config.toml
num_hidden_layers = 12
hidden_size = 256
num_attention_heads = 4
num_key_value_heads = 2
head_dim = 64
intermediate_size = 704
vocab_size = 1265
hidden_act = "swiglu"
norm = "rmsnorm"
norm_place = "out"
norm_eps = 1e-05
positions = "rope"
rope_theta = 10000.0
rope_fraction = 1.0
qk_norm = true
attn_scale = 0.125
bias = "none"
tie_word_embeddings = false
parallel_block = false
init = "trunc"
init_std_qkv = 0.0183
init_std_o = 0.00374
init_std_up = 0.0183
init_std_down = 0.00226
optimizer = "cautious_adamw"
learning_rate = 0.00124
lr_mult_up = 0.798
beta1 = 0.95
beta2 = 0.98
lr_head = 0.0033
warmup_steps = 358
schedule = "cos"
final_lr_fraction = 0.1
batch_tokens = 16384
max_seq_len = 384
doc_mask = true
train_tokens = 187700000
max_steps = 11457
dataset = "wikipedia_en"
MLP neurons of a small language model. Each row is named by its layer, matrix (gate and up: input weights; down: output weights) and neuron, and shows model dimensions 96-223. Each number is 128 + 24 x the weight over its row's rms, rounded and kept within 0 to 255. A neuron's up and down rows have the sign that makes its largest values positive.
After each neuron's rows, "fires after" lists the tokens most often just before its 100 highest values on Wikipedia text that the model never trained on; "fires before" lists the tokens most often just after its 100 highest values on Wikipedia text that the model never trained on.

L8.gate64 [120 144 128  93 140 119 110 160 130 121 117 128 106 133 147 128 137 102 107 137 138 131 110  96  78 166 146 120 141 172 130 156 153  86 149 147 125 104 152 103  81 107 127  90 132 155 161 106 145 145 136 119 141 120 119 129 152 158 134 102 124 138 115 138 148 134  76 113 139 114 126 106 127  87 142 103  93 129 148 103  69 140 116 113 152 165  96 117 159 146 137 143 152 106 204 128 132  82 131 158 125 103 152 101 129 116  82 137 122 137 147 117  90  83 176 106 118 138 129 150 104 121 142  84 147 113 145 138]
L8.up64 [120 166 117 100 125  97 113 146 116 119 122 110 136 138 171 134 160 114  68 122 145 129  97 136  92 157 130 130 133 149 123 148 144 103 161 138 112 127 106  88  93 120 168  98 148 128 161 119 135 140 117 150 145 111 116 160 171 129 134  78 133 121  96 166 141 157 102 101 126  99 148 141 148  88 130 110 129 127 174 131  74 120 116 137 164 194  85 121 112 135 143 136 135 110 175 108 120 122 109 119 129 121 152 117 129 111  98 124 128 172 132 137  91  94 205 131 138 131 137 124 117 124 109 104 123 124 152 126]
L8.down64 [142 140 105 120 151 131 104 132 137 134 107 150 109 134 136 107 119 126  82 114 136 105 147 115 130 125 169 144 131 144 133 126 109 124 140 161 125 122  96 135 105 116 150 140 160 157 120 146 104 122  91 184 123 119 136 137 161 143 118 121 147 132  89 138 160 178 115 148 185  85 154 155 181 138 131  82  98 111 168 144 153 137 113 122 139 180 105 157 117  94 109 144 126 190 151 111 159  95 143 108 117  95 159 113 121 146 119  76 128 162 145 190  80 145 109 183 142  97 137 118 101  99 137 146  98 126 153 121]
fires after: "1", "2", " ", "4", "3", "0"
fires before: " |", "0"

L8.gate85 [105 165 110 117 141 131 138 118 117 106 135  97 155 125 192  93 160 110 103 167 125 156 147 116  86 158 145 146 121 102 131 145 140 123 154 124 149 163 161 133 128 107 149 145 134 153 177 133 152 122 163 134 142  63 152 135 105 124 126 128 122 107 136 147 108 124 127 174 140  76 161 100 124 164 145 101  92 150 144 130  84 108 148  81 113  89 114 125 140 103 104 165 119 141 165 126 141 124  85 120 108 143 143  88 101 141 138 162 122  61 160 147  83 134 154 154  75 100 114 149 104 148  93 120 100 111 137 111]
L8.up85 [121 102 118 170 156 133 139 152 141 145 154 122 144 106 141 151 124 158 114 169 132 112 124 111 173 152 115 145 126 143 130 129 105 158 128 101 101 113 118 121 134  99 150 100 113 158 134 133 151 160 163 128 113  83 160 111 150 199  98 143 119 144  98 143 168 120 106 104 112 155  82 155 120 177 177 112 105 124 122 126 115  92  83  86 133  82 159 123  96 141 124 112 123 146 135 134 145 135 138 160 118 118 101 128 139 161 137 162  72  70 147 147 149 104 182 112 171 197 137 149 101 116  93 110 144  89 110  96]
L8.down85 [160 146 109 151 104 142  78 174   8 117 147 135 134 138 149 132 105 117 164 123 149 107 117 128 136  91 128 149 123 131 158 123 123 121 105 135 179 131 140 140 106 117 111 128  78 110 192 130 101 141 117 126 126 110  75 111 114  81 115 136 155 140 137 129 133 139 142 117 108 103  98  84 125 123 106 158 155 119 209 133 128 113 111 134 124 118 136 126 149 143 107 127 132 133 115 136 127 111 123  97  87  99 115 121 108 105 173 113  92 100 138 110 127 114 128 182 118 152 125 155 102 159 197 149 124 106 136 134]
fires after: "2", "8", "9"
fires before: "1", "0", "2"

L2.gate494 [119 124 148 149 120 135 111 154 115 112 174 137 129 136  92 136 139 149 115 108 144  99 135 128 117 113 132 131 152  94 174 145  89  95 136 124 100 116 129 154 119 183  92 111  67 143 120 152 143 117 132 104 131 146 113 116 173 114 125 141 142  95  79 150 146 138 146 119 141 104 144 112 113 135 138 157 127 144 107 154 114 116 100 100 145 181 114 121 143  99  89 140 130  81 134 182 115 141  70 120 119 160 142  95  69 148 124 100 133 143 151 144 118 168 131 141 153 116 190 138 145 147 153 126 136 146 107  99]
L2.up494 [130 115 126 161 136 137  88 123 131  95 119  88 122 132 171 113 140 134 177 131 133 128 123 174 168 110 139  76 121 163 129 146 143 140 133 168 152 164 103 170  98 120 153 107 134 108 143 134 134 142 130  79 132  94 186 128  93  92 105 147 115 176 117 160 115 137 118 101 141 142 146  88 114 116 136 148 127 144 148 135 153 122 103 134 108 122 139  96 111 168 123 138 125 102 139 100 113 122 149 101 163 111 123 113 130 105 110 118 126 128 127 128 123  70 131 121 144 183 106 123 123 107 126 129 140  86 116 128]
L2.down494 [149  97 155 107 124 121 139 168 115 141 129  69 128 140  84 110 144 131 146 116 107 140 160 131 123 132 100  88 122 108 120 127 113 111  99 128 143 132 183  77 164 149 118 158 150 109  87 147 159 110 151 101 127 145 141 168 117 107 113 117  75 125  71 139 151 127 137 115 112 117 123 113 124 136 111 165 132 160 117 111 108 128 118 120  85 123  94 109 120 166 125 162 152 165 139 119 124 119 103 143 109 137 121  94 137 165 111  78 138 124  94  97 139 158 149 113 104 163  96 128 174  80 151 142 123 166 122 128]
fires after: "–", "1", " A", "0", "A"
fires before: " |", "9", "8", " |\n", "–", "l"

L5.gate384 [140 116 170  94 153 153 134 111 134 110 140 133 114 103  84 126 112 136 204 126 107 148 133 136 131  97 119 150 120  97 121 191 168 131 131 162 139 107 177 146  99 198 119 115 149 108 135 126 110 120 156 129 101 117  93 140 125 118 142 125 116 173 146 125 119 107  84 128 132 137 163 153 118 104 160 117 115  95 173 123 156 155 125 119 110 154 104 166 127 155 135  85 165 102 150 148 163 147 104 150 149 182 107 114 166  91 153 122 131 165  71 136 134 121 119 112  96  78 153 141 130 130  85 126 112 132 131 112]
L5.up384 [110 130 184 109 155 152 151 108 113 105 164 121 140 118 105 132 108 124 168 123 120 163  96 150  88 100 128 149 118  78  87 131 135 134 150 138 156 127 143 148 111 145 133 170 135  99  95 168 104 138 147 164 123 128 129 197 120 124 143 119 107 163 136 133 129 127 102 155 108 150 162 140 134  97 147 132 162 127 174 144 145 105 116 144 128 134 141 156  93 142 174 123 121  81 108 130 151 146  92 107  94 179 137 133 191 104 149 102 145 153  73 132 153 154 102 158 123  82 134 119 160 155  95 134  83 120 162 142]
L5.down384 [ 93 126 153 126 135 101 133  98  81 104 160 113 171 145 143 108 136 102 126 100 147 142 116  94 176 111 161 163 132 108  66 136 161 156  99 158 129 163 117 121 170  98 124  96 115 137 120 116 112 145 138 105 133 106 153 130 171  94 173 123 133 117 141 179 133 118 148  98 112 125 151 143 120 122 110 128 160 144 173  96 129  84 145 127 166 116 135 137 163 148 148 130 123 110  99 110 119 124  90 136 134 154 157 114 150 124 148  79 101  68 138 110 157 154 112 167  97 148 137  77 146 114 122 134 122 133 113 180]
fires after: " /", " ", " (", " W", " |", " Sw"
fires before: ")\n", "4", "0", "1", "2", "'s"

L4.gate380 [180 139 175 116 166 141 130 125 151 126 153 155 107 104 114 127 137 133 149 101 111  74 161 138 161  86  98 101 153 100 133 109 130 105 131 139 127 104 120 145  53 200 118 109 131 113  97 117 130 135 155 106  99  83 155 133 123 131 142 145 128 129 102  67 123  95 122 128 125 134 160 134 122 157 134 144  97 107 127 124 134  84 137 143 116 177 146 153 159 154 118 103 112 123 138 120 120 146 124 120 132 126 120 140 139 156  95 130 113 170 130 116 118 115 122  91 116  77 145 129 113  80 110  89 106 159 189 107]
L4.up380 [118 135 126  98 134  94 116 124 129 116 149 107 104 152  87 110 107  99 115 135 103 148 138 135 129  73 105 139 163  97 161 135  99 117 107 159 153 123 162 111 119 105 105 152 193 115 139 141 136 140  99 117 161 149  84 122  95 100 140 142 129 126 133 125 177 145 120 149  94 103 137 193 130 154  92  67 141  95 131 137 128 135 127 110 120 126 124 135 123  96 128 126 122 130 152 143 155  90  93 172  94 162 116  84 129 117  89 104 139 151  94 100 126 135 142 101 134 111 131 128 143 116 116 113 130 113 141 141]
L4.down380 [ 81 145 153 129 105 111 143 100 148 113 147 190 169 140 137 143 140 139 105 172 151 171 128  96 129 144 154 164 164 160 100  90  92 140 122 156 108 166  98 147 100 146 125 149 111 124  92 147  95 159 124 128 114 129 160  92 147 142 151 136 147 146 130 145 150 117  70  90 155 131 133 127 128 106 123  94 134 131 147 112 135  80 142 139 122  97 153 135 162  88 103 143 166 111 116 156 106  78 131 180 101 117 131 162 139 111 131 148 115 106 130 145  83 162 106 163 156 129 113 109 137 112 134 187 144 121  97 151]
fires after: "–", " ", " (", " /", "1", "2"
fires before: ")\n", " |", "0", " /", " |\n", "–"

L8.gate476 [111 112  95 132 138  95 161 139 124 131 125 102 162 105 191 111 135 111 135 102 121 125 111 121 130 131 139 130 128  80 130 134 116 123 131 140 136 131 144 128 117 154 128 124 154 140 135 142  83 124 115 115 140  68 133 127 136 113 153 157 172 140  81 139 101  86 121 174 151 154 145 101 116 155 142 126 128 151 142 148 126 174 102 104 111 126 151 106 159 112  87 160 136 185 158 140 167 111 150 115 115  96 140 162 113 144 109 109 137 109 133 135 114 156 145 134  97 122  87 151 130  79 120  98 129 146 110 123]
L8.up476 [113 140 100 132 117 115 157 175 122 156 131 112 124  95 175 107 117  99 104 115 140 117  98 130 125 139 153 183 108  98 158 150  92 134  94 133 116 151 110 115 120 133 148 153 127 119 133 133 116 120 108 158 125 101 158 123 207 163  94 114 125 147 114 176 116 127 115 115 166 129 123 139 120 154 139  93  61  78 154 110 151 173 105 110 111 139 140 126 109  99 144 139  98 181 144 131 173  94 182 133 135 168 132 133 128 148 132 139 108  87 128 159 101 138 117 125 104 143 146 121 125 109  79 142 130 121 120 146]
L8.down476 [141 139 134 117 103 122 105 166  10 113 152 144 170 133 131 119 145 149 150 136 123 129  90 123 133 128 143 151 103 125 147 115 150 123 161 119 144 112 164 138 123 124 150 140  74 140 133 145 122 125  66  87 149 162 135 111  90 109 115 125 122 134 163  93 143 148 133 150 116 126 140 121  81 112 113 114 134 108 197 128 125 134 134 120 103 120 141 120 141 151 146 128 131 135 107 140 109 136 143 173 156 133 124  92 141 107 156 112 150  87 130 118 109 138 116 120 110 145 136 165  98 125 121 136 124 110 149 112]
fires after: "2", "1"
fires before: "0", "1", "′"

L6.gate144 [127 121 169 129 157 122 137 107 125 139 116 125 109  92 107 122 133 108 150 139 122 102 148 165  99 155 121 127 127 178 127 138 141 127 145 175 133 130 128 144 121 161 103 134 135 142 127 102 155 150 109 108 120 100 129 130 145 132 140 138 151 100  83 128 139 138 105 119 179 129  95 131 131 142  78 103 128 109 129 125 137 124 105  88 191 117 160 113 107 158 104 127 144 155 155 153 133 113 157 152 138 132  97  86 110 113 141 147 117 132 140 130 107 129 170 130 123  98 162 132  82  87  91  91 160 120 122 155]
L6.up144 [103 136 140 112 134 104 114 108 105 119 102 105 109 119  93 123 148 110 116 118 106 103 136 147 129 123 106 136 112 131  98 156 152 115 162 152 112 159 111 137 139 152 153 136 129 127 134  89 138 143  94 145 161 138 132 174 161 106 146 138 128 102 101 166 165 149 119 110 176 127 112 134 126 129 120 125 158 105 128 146 109 118 137 142 125 107 122  89 112 161  83 153 119 156 113 154 150 113 122 122 133 142 106 132 123 112 118 149 133 141 142 154 106 110 147 152 101 100 174 106 127 107  75  94 133  97 113 138]
L6.down144 [107 157 102  84 117 107 106 157 127 141 146  78 103 138 146 131 125 139  84 104 146 107 125 136 135 128 115 114 130 132 170  99 101 130 147 118 137 106 110 156 112 134 173 117 155 113 120 148 112  89 112 155 130 114 131 138 108 118 129 119 148 166 112 191 159 148 142 164 146 140 157 157 137 133 139  88 103 101 137 105 145 173 137 129  90 142  88 119  88 126 112 104 105 171 147 104 148 113 101 113 118 101 128  92 167 171 121 148  99 151 121 127  96 118 127 110 148 153 158 110 115 103 130  94 103 116 169  63]
fires after: " ", "\n", "1"
fires before: ";", "9", "0", ":", "8"

L5.gate189 [195 134 122 113 116 144 138 101 127 100 138 162 100 133 128 118 111 153 122 101 140 147 176 127  89 144 144 168 147 119 139 103 152 135 120 205 103 124 140 124 109 133  83 125 147 121 130 129 179  66 135 147 112 151 122 135 122 101 115 117 153 103 161 127  98 138  81 145 135 152 139 148 115 116 173 107 120 120 167 116 138 147 133 123 116 151 117 138 139 131 154 129 139 107 152 144 122 118 159 145 151 127 119 123 102 130 169 117 123 133 116 122 156 103 136  58 129 133 143 138 129 133 128 138  92 120 108  92]
L5.up189 [178 151 132 127 134 120 129  77 112 126  91 127 120 169 121 153  88 151 112 145 146 144 166 102 123 131 120  81 147 139 136 117 166 155 167 175 104 132 121 114 112 126 116 136 123 120 143 141 150  78 142 146 148 121 136 157 125 117 138 130 110 122 180 118 110 162 130 122 116 114 147 140 126  81 199 144 133 142 161 165 130 126 156 156 116 156 127  82 115 150 164 167 100 102 122 126 115 110 146 110 161 129 191 123 114 111 132 107 160 161 123 136 135  60 125 108 119 113 125 127 113 117 138 105 108  96 118 141]
L5.down189 [152 145 178 119 131 130 112 140 120 154  74 106  97 162 117 121 134  83 171 124 146 121 138  84 130 122 140  98  99 166 158  89 122 126 125 108 113 140 155 148  81 131 117 147 117  96 100 141 108 168 125 167 142 145 116 123 136 131 158 124 120 113  87 108 167 181 116 116 119 119 121 150  89 150 136 130 113 178 145 109  95 137 126 103 111 130 139 167 111 110 145 172  99 179 154 122 141 131  96 161 166 132 109 105 148  85 107 112 171 147 165 131 165 141 174 157  94  96 124 115 123 106 150 110 148 141  98 162]
fires after: " ", "1", ")\n", "2", "–", "6"
fires before: " |", " ", ")", " |\n", " |\n\n"

L2.gate172 [151 137 133 115 118 131 179 157 164 153 111 147 104 148 138 107 156 124 127  67 153 134 106 140  99 116 166 148 106 130 133  77 125 143 121 107  90 102 139 143 129 165 135 148 138 130 142 139 153 115 147 104  99 124  91 100  92 114 163 110  85  98  95 131 140 134 139 149 195 140  98  92  75 148 136 130 116 134  88 136 145 172 115 160 134 165 135 110 160 145 113 153 166 159 161 156 137 104 115 138 140 119 119 108 124  95  96  90 114  81 179 139 110 170 115  76 149  96 154 137 113 121 137 113 127 113 119 122]
L2.up172 [144 124 132 125 165 135 129 173 124 130 114 117 125 161 185  79 164  98 115 120 123 131 113 168 154 119  99 124 130 112 160  69 112 107 168 125 124 116 147  84  91 126 159 134 153 134  97 143 163 155 122  98 119 148 109 162 127 156 119 123 119  96 112 134 139 149 147 118 124 164 113 132 135 153 145 115 137 126  95 137 164 137 125 135 145 120 125 115 106 161 142 123 123 161 151 152 117 128 123 160  90  93 195 151 140 107  87 130 136 108 110 133 145 117 123 125 144 127 129  98 117 120  61 102 154 129 137 155]
L2.down172 [ 82 157  64 112  78 147 124 137 132  97 126 146 115 191 129 149 125 129  69 101 133 119 166 139  95 136 163 114 126 130 127 163 135 120 142  95 161 121 136 109 118 138 144  92 127 170  93 128 109 118  95 177 146  85  94 127 145 112 109 117 121 127  97 132 142 165  74 155 139 100 138 147 162 146 119 142  68 103 142 141 148 112 131 115 172 132 116 131 149 133 103 119 137 126 162 125 128 128 161 183 153  95 109 108 104 146  98 144 102 136 149 138 108 124 110 141 130 123 183 112 142 108 108 152  92  91 106 100]
fires after: " ", "–", "1", " ("
fires before: "9", "8", "7", "0", "p", "3"

L8.gate488 [130 126 134  94 110 171 116 104 137 111 104 149  63 154 133 138 113 128 120 149 125 144 127  97  98 133 115 144 115 163 152 115 128 134 151 170 100 137 131 104  91 110  94 145 152 138 145 146 127  90 140 101  98 119 138 134 167 117 117 121 125 152 108 153 109 128 124 137 137 133 157 117 114  97 113 104  97 160 111 146 136 134 154 143 134 183 127 110 141 155 150 135 139 146 140  96 127 126 151 145 153 100 142 127 135 142 137 156 146 184 187 109  80 113 144 165 133 127 136 151 148 118 145 138 142 128 102 108]
L8.up488 [148 119 145 137 142  97 108 138 110 170 134 118 144 139 145 129 123 135  95 126 126 161  89 100 169 130 169 129 159 133 145 126 156 112 139  93 137 111 170  71 118 148 150 128 115 112 119 124 119 143  90 124 162 118  97 143 154 105 103 153 129 107 135 115 145 172 116  97 131  84 125 111 127 112 114 108 121 132 142  85 123 149 152 121 169 114 106  69 129 129 124 142 129 142 138 147  97 117 105 115 131 101 181 112  92 121 126 119 101 146 131 139 104  95 141 135 126  98 117 102 136 106 117 139 126  70 142  88]
L8.down488 [105 125 107 125 147 110 131 142 131 155 128 150 108 117 104  92 116 105 136  83 107 119 137 101 143 110 156  97 105 122 138 141 112  66  77 153  93  78 192 160 148 103 143 147 156 127 108 114 180 156 127 141 104 134 139 144 148 102  85 119 178 144 114 126 146 136 129 141  90 137  93 135 151 152 183 149 135 128 142 113 105 118 136 139 129 156  84 165 114 127 129  84 131 179 168 121 131 136 114  97 112  79 138 128 147 123 128 123 147 142 122 131 175 108 150 103 135 118 126 103 134 108 107 134 141 155 117 169]
fires after: " ", "1", "0", "2", "4", "\n"
fires before: " |", "9", "0", " S"

L4.gate584 [140 130 183  97 128 159 146 129 151 119  98 152 103 111 166 123  96 131 122 150 130 143 125 136 103 112 131 110 145 150 131 132 184 138 104 110 151 130 140 122 137 133 129 105 147 127 116 148 120 149 173 100  89 117 158 138 129 121 129 131 117  91 149 130 103 114 142 112 107 107 143 129 148  87 125 113  90 184 158 120 153 111 162 160  69 120 126 131 141 103 121 169 149 145 125 133 210 136  88 118 114 126 118 111  92 135  70 142  64 147 164 118 128 125 139 102 130 112 144 178 173  99 128 145 101 116 116 110]
L4.up584 [149 133 161 142  97 152 123 109 120 132 150 139 101 129 136 100  97  98 110 129  87 105 123 154  93  98 120 141 119 146 133 151 127 152 114 129 109 122  72 101 140 140 115 117 148 123 149 153 173 123 130  70 115 162 102 142 151  68 143  92 122  80 136 113 161 152 150 105 152 122 130 125 127 147 100 104 125  98 147 122 120 133 143 124  98 143  94 120 129 112  82 137 161 145 123 154  91 143  94 152 145 156 118  81 105 137 123 186 106  98 189 180  89 142 106 123 167  93 116 129 134 157 166 104 119 139 126 117]
L4.down584 [ 82  90 104 126 114 128  96 123 116 156 144  98 109 147 111 161 148 138  90 103 134 142 110 121 153 162 116 180 126 126  87 135 147 158  83 156 118 122  87  85 105 156 166 121 122 136 101 139 123 137 118 159 114 162 127 134 161 150 124 143 117 132 105 149 138 124 123  94 151 145 117 176 149 176 156 119 164  95 150 100 121 132 114 102 146 122 157 103 165 132 157  93 113 121 104 122  86 108 144 115 116 101  72 172 136 131 131 144 114 103 109  89 102 132  99 105 156 158  99 110 110  93 140 172 139 137 158 124]
fires after: " ", "1", ",", ".", " ("
fires before: ".", "7", "0", "9", "8", "6"

L5.gate300 [113 130 107 132 101 133 147 200 160 170 126 116  66 135 135 133 140 135 132 121 107  90 121 129 123 130 139 112 168 125 122 163 186 150 136 138 144 125 165 152 148 152 106 118 116  95 121 133 167 127 136  97 113 140 119 112 136 137 111 146 143  82 139  96 155 145 127 118 182  97 158 112 100  63 146  94  61 134 121 113  88 153  95 128 149 137 105 134 184 138  99 135 165 106 144 154  98 137 110 136 131 107 121 116 152 171 122 129 147 148 159 121 143 127 138 125 151 110 121 131 133 105 136  99 130 139 107 108]
L5.up300 [ 96 150  77 167 116 120  94 161 116 154 138 103 106 139 161 169 163 140 129 133 157 109 159 141 134 121 141 108 122 156 105 113 166 151 148 121 140 171 113 121 125 120 149 178  93  88 127 160 137 146  87 131 122 139 188 128 168 121  80 127 138 139 100  89 128 140 152 132 148  90 163 114 133 115 137  76 110 112 112 145 121 145 151 154 133 103 158 148 135  97 124 158 140 142 106 100  89 104 110 125 173  97 141 153 130 161  83  89 155 154 181 128 121 123 109 151 147 124 112 117 126  97 151 117 100 138 125 153]
L5.down300 [111 132  96 127 143 134  93 108 136 107 132 143  75 155  99  76 128 112 119  95 116 110 140 128 121 122 137 117 110 168 110 124 107 150 133  99 118 176 121 111 108 105 166 121 177 111 110 139 148 154 123 158 155  85 148 103 144 104 130 108 131 146 131  95 163 137 107 117 148 101 182 112 130 132 164 163 148  96 138 134 113 159 105 136 160 121 107 165 135 137 140 153 106  98 148  84 126 115 166 153 159  82 121 115 121 134 104 136 131 159 145 101 152 133 154 108 125 100 168 114 118  84 132 132 113 117 147 104]
fires after: "1", "0", "id", "ate"
fires before: " |", ".", "0", "8", "9", " |\n"

L5.gate237 [148 124 178  97 154 185 129 113 151 104 114 107 130  63 156 114 119  89 138 115 119 121 147 160 139 110 152 132 135 101 131 148 177 140 105 135 114 113 131 114 120 146 142 132 156 102 106 119 149 138 152 114 113 137 128 141 112  65 126 122 128 135 134  91 129  84  74 143 108 170 173 151 153  80 163 127  96 144 123  98 105 133 114 113 157 132 117 160 193 124 117 124 157 127 141 125 188 159  68 125 111 130 102 107 150 148 131 107 105 147 150 143 122 118 141 139 114 112 117 136 201  72 144  91 147 105 116 114]
L5.up237 [ 97 151 159 131 168 139 130 103 110 120 152 152 129 105 121 106 130 102 160  92 117 111 145 132 136 136 117 140 147 126 137 191 160 151 126 152 117 159 129 127 124 143 147 132 135 142 139 113 107 133 129 130 122 128 139 175 140  78 123 142 106  93 134 129 161 102 114 118  98 151 167 175 157 111 163 135 108 108 150 117 111 117 175 136 155 128 140 163 194 101 111 123 125 107  93 119 176 121 102 118 108 159 111  91 136 168  87 125 118 153 139 132 148 144 120 138 135 102  95 114 204  86 145  94 109 121 129 126]
L5.down237 [ 93 109 154 150 115 142 141 131 122 123 158 124 167 164 147 160 110 102 153 115 119 149 156 129 131 142 109 154 146 161 124 102 132 127  86 154 125 150 170 120 135 176 116 124  99 155 110 130 105 129 128  96 166 124 121  90 130 141 169 150 134  77 111 171 133  97 168  98 118 135 100 118 122 152  90 157 135 116 151 139 130  77 145 118 103  98 144 144 120  93 119 118 123 108 108 156 111 114  93 112 135 114 119 151 122 136 139 141  90  96 108 115 138 131 109 166 115 139 122 157 116 177 108 114 100 114 127 103]
fires after: " ", " (", "ad"
fires before: " |", "3", "1", ",", "–"

L5.gate354 [152 130 133  83 127 157 141 114 123 109 126 135 110 159 128 117 137 117 162 127 111 119 154 104 134  90 142 110 152 125 140  99 137  86 135 153  69 128 130 132  72 148 185  80 103 137 160 136 124 123  83 114 163 114 114 111 161 132 141  79 101 144 154 120  96 137 125 111 155 131 150  73 119 115 119  97 114 132 173 113 121 133 122 112 153 170  85 145 174  80 133 148 128 102 147 128  84 135 126 102 167 139 104  69 133 117  96  88  79 137 145 160 104 108 161 124 106 165 126 139 129  88 164  98  76 120 103 121]
L5.up354 [135  92 127 156 143 152 146 123 130 142 119 115 109 123 100 109 132 106 125 103 149 144 124  88 135 124 138 106 124 154 128 130 146 102 144 126 102 124 126 112  92 130 120 121 108 131 131 176 119 142  99 110 107 116  77 107 131 158 164  74 104 158 137 125  90 119 118 124 125 139 148 100 151 107 107 122 121 112 152 155 134 153 133 125 131 112 138 156 141  94 105 180 127 116 153 126 163  92  98 109 138 171 112  87 168 112 151  90  95 164 120 130 140 173 151 112  60 172 142 147 132 114 172  66  74 119  93 149]
L5.down354 [123 133 121 129  89 115 162 146 150  94 150 139 106 110 154 165 166 158 109 126 108 116 114 124 130 122 145 161  98  96 117 157 116 123 183 153 165 122 140 134 125 114 113 102 134 141 123 162 115 119 135 152 152 125 123 101  79  91 158 135 122 145 157 149 109 144 175 151 127 102 151 162 112 160  90 151  92 141 139 190 161  89 120 138  84 130 126 163 131 153 157  96 123 158 108 157 141 141 131 154 108 135 155 182 114 102 160  89 119 127 148 167 122 133 124 191 139 144 163 124 101 132 150 141 151  79 124 161]
fires after: " ", "0", "1"
fires before: "3", "4", "2", "5", "0", "1"

L6.gate505 [121 113 141 139 144 132 135 122 147 155 102 155  98 116 158 119 115 114 132 137 126 104 121 123  80 163 150 130 153 130 143 122 139 113 125 155 134 100 125 105  91  89 137 120 142 156 141 100 147 142 132 138  91 131  84 137 158 136 146 155 162 107 145 118 113 144 102 129 156 133 124 150 128 115  92 117 137 109 117 108 103 125 137 129 148 145 139 143 119 186 121 124 142 143 181 152 129  86 136 128 137 127 154  86 137 141 107 164 141 132 148 140 106 115 171 125 138 121 128 156 159 127 137 102 121 120 133 155]
L6.up505 [ 97 152 107 132 117 143  76  92 116 116  75 129 113  99 137 139  91 112 109 100 135 112 153 106 101 148 125 147 128 150 137  90 144 133 113 164  74 125 119 116 128  99 169 169 119 127 139  94 110 135 132 131 109 150 102 153 159 115 169 147 125 131 149 105  89 162 113 141 141 161 170 203 135 117 120 109 145 104 102 119 101 115 151 174 145 148 107 170 103 144 111 116 116 140 149 150 124  71 131  91 128 180 157 104 165 170 101 146 133 149 115 146 112 107 145 147 119 149 104 114 163  80 154 101 119  77 137 143]
L6.down505 [144  87  94 125 148 111 108 140 153 110 118 114  80  98  75 149 152 127  81 110 157  74 132 133 151 134 106 124 156 183 130 107 111 148 122 129 176 135 105 139  87 136 113 117  96  90  94 134 128 128 144 149  99 157 129 126 136 101 141 144 101 105 130  95 132 133  95 120 139 111 136 117 131  87 136 117 150 134 128 113 140 127 136 138 100 148  99 164 135 134 128  99  91 149 125 141 136 101 144 154 101 165 152 153 145 136 110 176 102 139 134 127 128 117 148 128 149 110 144 120  83 110 138 119 148 102 144 119]
fires after: " ", "2", "0", " ("
fires before: "0", "9", "1"

L4.gate643 [122  90 177 123 129 170 100 129 130  96  68 140  80 116 107 139 105 114 110  96 126 121 121 154 107  93 153  85 147 121 157 144 149 103 165 176  99 128 119 132  98 110 161 143 109 105 131 140 121 112 126 145 130 117 133 122 133 125  68 108 117 138 101 124 117 137 127 120 100 140 149  93  93 117 118 127  78 127 160 122 108 135 131 142 151 121 135 179 137 120 101 159 148  94 174 132 126 147  89  83 125 162 113  78 117 126 106 113 101 146 134 146 109 165 128 101 140 119 143 131 129  69 182  67 111 129 159 147]
L4.up643 [115 131 157 135 109 163 107  63 116 110  75 143 113 122 142 110 120 117 122 169 122 141 149 129 114 100 142 104 124 124 133 119 128  89 137 133  89 134 146 125 150 132 159 145 154 123 131 129 101 119 124 146 131 130  88 152 120 149  95 103 110 137 123 139 140 131 130 141 130 120 140 106  73 149 121  76 101 116 150 108 106 128 120 118 140 165 125 123 132  81 113 156 155 134 193 138 136 145 114 105 128 128 132  85 114 110  94 125  72  92 171 148 105 143 134  83  98  81 169 142  83 106 125  56 146 128 138 113]
L4.down643 [143 147 121 133 124 143 140 105 127 175 180 118 174 152 149 128 122 107 149 130 124 125 158 129 111 144 105 164  77 111 133 146 122 150 111 149 153 113 142 173 127 151  98 103 144 152  85 101 107 117 112 158 143  85 149 151 104 145 163 150 127 135 125 153 103 161 141 131 133 106 130 161 128 166 131 168 148 118 120 130 139  94 120 117 115 105 103 108 106 139 139  77 136 149 132 126  72 121 148 142 138 100  94 206 112 138 143 108 117 126 103 127 140 129 133 171 123 178 110 130 129 176 103 149 131 129 121 147]
fires after: " ", "\n", " ("
fires before: "2", "1", "3", "0", "7", "6"